config.yaml
hidden_act: "gelu"
rope_fraction: 0.25
init: "uniform"
decay_fraction: 0.844
MLP neurons of a small language model. Each row is named by its layer, matrix (up: input weights) and neuron, and shows model dimensions 256-383. Each number is 500 + 25 x the weight over its row's rms, rounded and kept within 0 to 999. Numbers have three digits each.
A block is one neuron, or neurons of one layer that tend to fire together. After each block is what it responds to, as a language model described it from the Wikipedia text at the highest values.

L6.up375:514513491471488528555505497509514504522467458472514513509508512466465494533503459506503491482495546520549506505521462476528529509511542537488507497506485481539458512473509482482483514531529472496479513467531478534494487499520484456526464475488526490491487473504526526510506496456538527475509502499466519491488550432505489508490553496485505448504506549542525496540500457491518485449518
L6.up855:508495509492473503526497516541482480491491464510509474556542533542532448488516510537482438497455484498541481454460487463456515500540498490507544526516497503502461541486526514511495487530484484477488518471471455493529508529489505535503508513521508523486500496523499504522487492487536503494527470496486520509493537503502498503493487501478485454522513550461485487546464498477487525511509
L6.up954:489504503491529485533500534523477485469486502501525511490479544502487491528538511553492530507498492493530485513474518448520484518492516536506526466504491494486447495479482550507493481499495476526494492491489522525489526497497483517506511501548531496545479506506489514493557481523512508485504531508493517483498543496498472492515517484512456500515500511516497466468472531492525493462503
L6.up955:523536499500519485468548497500500455500491461495545489474493502431505500525528443515497513527482489479516487528488490502545535484514493484481521474495518531490514493457497482510487493509482513517536493483516445516533505535488517464510449566514543526462497497533555506516506481512537514522514484515517524501523530488509473529516530492524490524461466506550513513491491494485490464464502
Description: Word endings in proper names

L2.up134:488510491528521465492484510505533495457518539498528553490532503500504493502487501470495543446538513515519497501475490494461522524457509529508492495536485515497487516469479485461496530505488498484504486506443532471485468448492496437493496537539566488485512472475513490508525518478479517465499479508509453504556524481485452461520496541483506463519493502448493487536503495503513492494540
L2.up175:479511474476497532507480477497507492547490497465526484522477505489502500471473506483479517478497521453503550518500454540529501479489460498512492478513503488506477459465493495497536529533504475540524546519496495525536466457516497521519479500506499512497498514531506507515503496523514520474513498570531502459480562501487489471479477546489503484533500497513509473455528539511510497491493
L2.up362:490540455539485490542509534522514477479516493495453505527511503472515520528528500536502511494491445492476505531479485512504484499485495457510495467457474537467514469489543482489470516481507466513502502528480518515543501524510535443479486496558479513542511503533461513478508507471537506527493484468453539537505531463491520479499486500543488476462531527513527484458503529510530479516477
L2.up695:516549487490471511473515530524514479548475468495509498486520505479489519536511508540531482453518530506462482511475523459488505512460462505518489473482472498526478506504490506489505487491493509552481505463498488482495512524483484526534526499487492485503484474552516524521499528494511468529544488509471499501490478473486500491539516501513495487524480542510463466474503482475451510529489
L2.up760:532527473472484481507522502468462489547487462524481514477515435477515530471511480544510499485494479496472516505493490524528520541519522495519484513509444481480495499539494494502511514487501459526487487472492473516515561488525481521463492537471470504513493516482479519507519496506530451436518522487515509489508506519504492485516494486537472518493510538527468479480502509489485474481468
L2.up846:440483480486474509486483536488506448526477492471496481521519502479465494479537526501529473500477514511514476508472504501533519484495486513532500507538519539507516505521481542468533487527511488533494503524495534509543487520529518468516460485487473459508482501525536470515472470553541527464489524485496505440520533487462493498548467439477453449494514506471526515527511535530486495499516
L2.up1201:500461517495482501508512529526476493560455498472506532496470508502510489453513485513517510470504462515502534516500504468541459540552532502540518535521506515513469492510500504471525519455482538512523524508464473494464468487529498472516442511465493497482500537535522490487506485477533481496501461483512482437520491457523506525480530518487514485465512494497454470513467493485491478524478
L2.up1459:493532488469455533490493531461471498549485522489433499540493467466490477515519543480510521503485498506474507499479520518521496497539522512519517549524537525509490516501489494455515505466485471461517519461480499566496505506551527494465505499514468489524479522546496483510482490494490497510533500477448504510439479516530539539507484493476504460519489561507527480512516494540522506567485
Description: Mid-word continuation pieces

L6.up37:485535498464536430515507487484493478467457507443453512516474504511500504500464490503504496479526509549494478484473580437517543460503533521519524512503450523482513524551521525518521502486462506509494489504522481528483508531494530533527473515512460495506511477491507500472480501483507526506530490551533537538522518519513508579554519428524496502529457486490516455502446492517502523490527
L6.up89:461467529469537504510508489537534516494500483525502480523518527485527511497522532524535489469486473518510490516490497464509545451550475481499521491531476454526503521492501523489526516491502470506532500513524501506512477523508509501474522500490546508505501522510477491482487532470467551507482488481466518466525506553514453519508506511479508493498504503500483517518473497529518496504511
L6.up813:493498546475501450469544541488508499510539525478487478538488544468508486484533539508522499492487509534545526518464495447473527475491565482538533501456521496518475519518481501515479477468519481496522521483511482476477483485501551463511490502500522513506521513507512475517481533470506499537481483512537521452485505506510481567510479459504486520503487478506477468488524498498509471490521
L6.up1074:503445502507508470481528508477530543483479468468496491532487498471467453488500546511480517531544450493525499398455536477486525473474537510507529445489452480478492522487478513542513507438505517504533514490506486463494501486513513489510498502541499507528507487483510459529475496522525493516505490534453529507478531466524497516514572515486495488504515508480487542509463554495527479473456
Description: Mid-word fragment tokens

L2.up7:532504470515519549493479497492466513476539532499486506487538494536468538506469465499507521526501501454548460531522460481486478454539490487456485499506527499515477516507531491474461505514417456521518496505470524431470539493444494473467495527535523521486483473485457479544541498470506459529530475462499509482518505503507543503541488528487506506497472527496487497480462521530465514546532
L2.up214:546518491488467487526499491469479498489485495440490462536506513469510473524537474473503524483493514515477504498483502532484513514555468482579491489534556521539464522542493511509489490502457476478520519532452524495504544497532503516461509513465461489505547473494493488510514502459455495480498474485488537522538461516529477530502533516448488539493476504533443502508456490468486506457530
L2.up741:519466495513472516505484443487466499515536511490474485489541505513480482515484547516484496532520466496490501427496533478483487499502501554512484519507480497495519527541517505503481455469538511511517530533496494539521499470534525466505521527527530499469504489476487505495511504500481499518527493563477500505528497484491491523511493528474527469508489481484452511446501488508514494506487
L2.up790:492496540499509550497534510472527520513488502449491498478498523464483520492491529550541548476493495512534565508489499461469532459527463463509467534536500485472493510518516522454449482479487475501495487516507466479507512464504538497489497509466456448490526477475478472542475462478519525497523513526495496478461454494531470498521519485547486506510519508507507496484511507500444495443485
L2.up868:492464486449461506510527521463513506484481460446475519536527462527520496480534534524526474534519440517447471526515520510497478486461546472490524497486482515508499542526497505473456473492511468491545516533509524537508476549480493497505514464465472527512485506503480511474492538527495469480490465456513537512542480473507502494507459521480527473528508504514478518513512509470500486471519
L2.up972:526522492513472525534504511453480493474523520513477522495510487536448514515506516521497530520519433504539511497526489544480500469507502499520489526469518539480480460484526465466513458495518467479514533506462514520525488515475521478443473508488462481489513506526472486498497486503525524506548494494511474512547460458492505494483521515536484487500494474516523501472536563493530513451477
L2.up1101:481503515521544492497505509479494453470543482489475522514495560530466470517470512522508507477481455478538481511509475506521481512478542463565466475519514523478518490538485487540472527466485530472503478504484504519466501497533511482532476505495538464549508504506463512462492486509502492532534478467517499467513486467516517522492473518471522536530481496497470482464527530517532518474482
L2.up1399:456471534499535458551461470463485489478538496514488510495510547504512476496545512481481534515513466522480518476482484504509495489477497491491477510495487508493511513476512551504517524508528575495521516539494476539484517529437527466475521515459525480550524540511509529484490507492476464493507469477513533429528493483509483512510468497478454453510489539511497502505509483473512505507468
Description: Football and word-ending pieces

L2.up82:541498530462502479532494517501550476504527524487506490515470532543468544446544529499497506524468497534536523528532526478487466472504519514461503502476452454467513517494488527463473553514478515478487500531486518488503521463475488520500540491467502486538516507500526456466460523496449511488534507508472513518537534488514522483467516475451498505493515463491522520524508508509488506494508
L2.up237:526467469515457474538467473523534482503494519498454529485510546543484515464495506469473518527503489468473482500552463497469485535505473508521470508521491532487500516523515481522513518565535490492476481532474478482477508494463490494477515477496485469537475494485498534492486522473539502541483439519556446492504497505473518499483536534520456493528475485536548444530474502462500488515525
L2.up285:499486519465528548544535505458481485486482547524507532548545496445482491504513511507459537526501486486549485492509475465476475493472470511542471454481515511518485526500477506454508550543514521492564544479494527497479503483496531453492479492445532456504489479531513479482519515525455475500487464501491491533494504497539480481472496467483483508508504540452460499486495504508476483469525
L2.up413:495475515521498516474488440477439498490492543490482495499527500459503485509481503542512445501494515493512516494540481511500533467499542522474494512498484507541493521487502518522501447513496504490453497521515531537474480507526481470516531530535533507530469514470507496501520493481503461519495510516480498479479544466537514512501463490519463502484518496524519468464526520453482505469472
L2.up686:523534505466479488476454471529462481499510476473519467504485510494497546504496533496529521520474515505549495536500472498540474468533469480518490510499520501489486527445463483501489501478499483487549504539478507518494483473509481517504535499453500490536517502513466454494459525503467486512517536543503474515499484526493514479495500523499505499479484523516488480515515494530443482533488
L2.up1030:481502477526458491494495527526548486515529505485524449544474544484517474442502497467501491475525504537519459493498461481512509476507508539461487493477538475509511518517488473509463524523526539494489504472491525530539499489504454483532498526493499547506496511486477547443474487528542475523467516498525517448461525495516528476500516512531498512503532449484454519532536509523477490531479
L2.up1288:495516470531458547470523520464513498483497512535507470506465528530472508493502467498486537485513496514544457564536526550479483480497499469480507474492519462521521529501490525525504494469542505510480530527506462520533531543530507503498493512523562508534518537516487448499474518487501471526477482483497459506501512532470518480449499490513490504493480532494469473493478519450477502531480
L2.up1344:511462500535483498518487495500535548487518461485537530510539532504523490466532497522479501532541492539484450486477525551495472515505519527514506512496487453493510468519484498502511481528506541494458495522497500480507459475488492478506508474468493525508462467442536487500457509492503506497502506501486488505476549469514499500489497530484487500513493486502487493485497475543480520476529
Description: Mid-word pieces, "let"

L6.up157:472502496508474526532479503470500500483471502526514462505515490450521501473488519490491490459458460472472467542518496549473518483507526486466506525519550502504482526531491485505529477516480518485508519465510499535509509557515476472507505452499498470524480488535471452535489512481518494483532484484466501476500532494485520493531515510470524470498573527479472531505513457506523480536501
L6.up365:496497486540480501500532481482532496521473511487549519506457505487499467503504435498456507537469475492488532522529481444557485501520501532502532515497537553533479488463469480491499521519463494500483525515524487512462460510518460497483474510505470498513480545500488515464484526511507534507513492510457538491504498508529530514473530482523479473491510517507484455533494478502498472470492
L6.up875:554450532470480495550506498517530517493541483491539526496482527487517499505470509538494448503497514527461503482458505493544520515510499523505538515460517483491491501472502550530490478483534494518479504512536532510475495554498493530522505521496485502487482490523502505542501514481514452516512498500461517473500464516521506498509472479483464465479539508495467460531528516555498505469509
L6.up1442:494458517510461490546536530483551503501524491476526498517461544523501524464520489511434474488482490465488514526478484497446512544508512455489548479517506474531447454494461528512483528557471498514506503502511504477482491505478519459448484514515490489537474493526505491481525507530481497508459479508475489512505505467522481481521507515508493465497478498473493507543523512539519500466459
Description: Mid-word subword pieces

L5.up636:493515509491480473489516498502540503509521498501501509493497505459491485510538514535549499476531530509479495473533562485500524518532512520493488507489491502489494510525504471504527528512500479493471482482505482512505520445517480503505478510539502479510495483451515453509502488438464498490473500498456506482519496483511504537521520477478499501446499514536511490493457478475522435500503
L5.up786:478499497423508513486512485477529490511496507479503445494455502472473456530515503561535483524508499500469506468481538467519509514514525576491529456490477515498498537530507501492530489540467469451489517469519499540499512448503489499473482522561500516491473499519499485485498470477524492511512520492455504496501494460490485526511563497485527475467473493504465471490477481514514481472527
Description: Surname-ending word pieces

L5.up1019:453486509473553493483543498520495523523519510514475475472503497451514470457513512537474499461509487505455476551482527473499533487493499486478525497466509470512455484495511542541526505509522547485516525523533492480474506525519490477462496509513505509486489482533508442491488502477515508511519475475506494505526511489492497470535546480465477486501517561508460508507456512487510519491468
L5.up1105:491486483516461510515510526499548510494511518452530486507489477522480464525529497542541520471486455477513470467467521503481453504443499504483523475520492467542498538472493513492517480422511543491537523533500483464487493492526524489438469490522495455478495492502458501493460513491540532493513468479478530545515514511503502506514497469495475498510488562553518477483486508511528487513516
Description: Heading word completions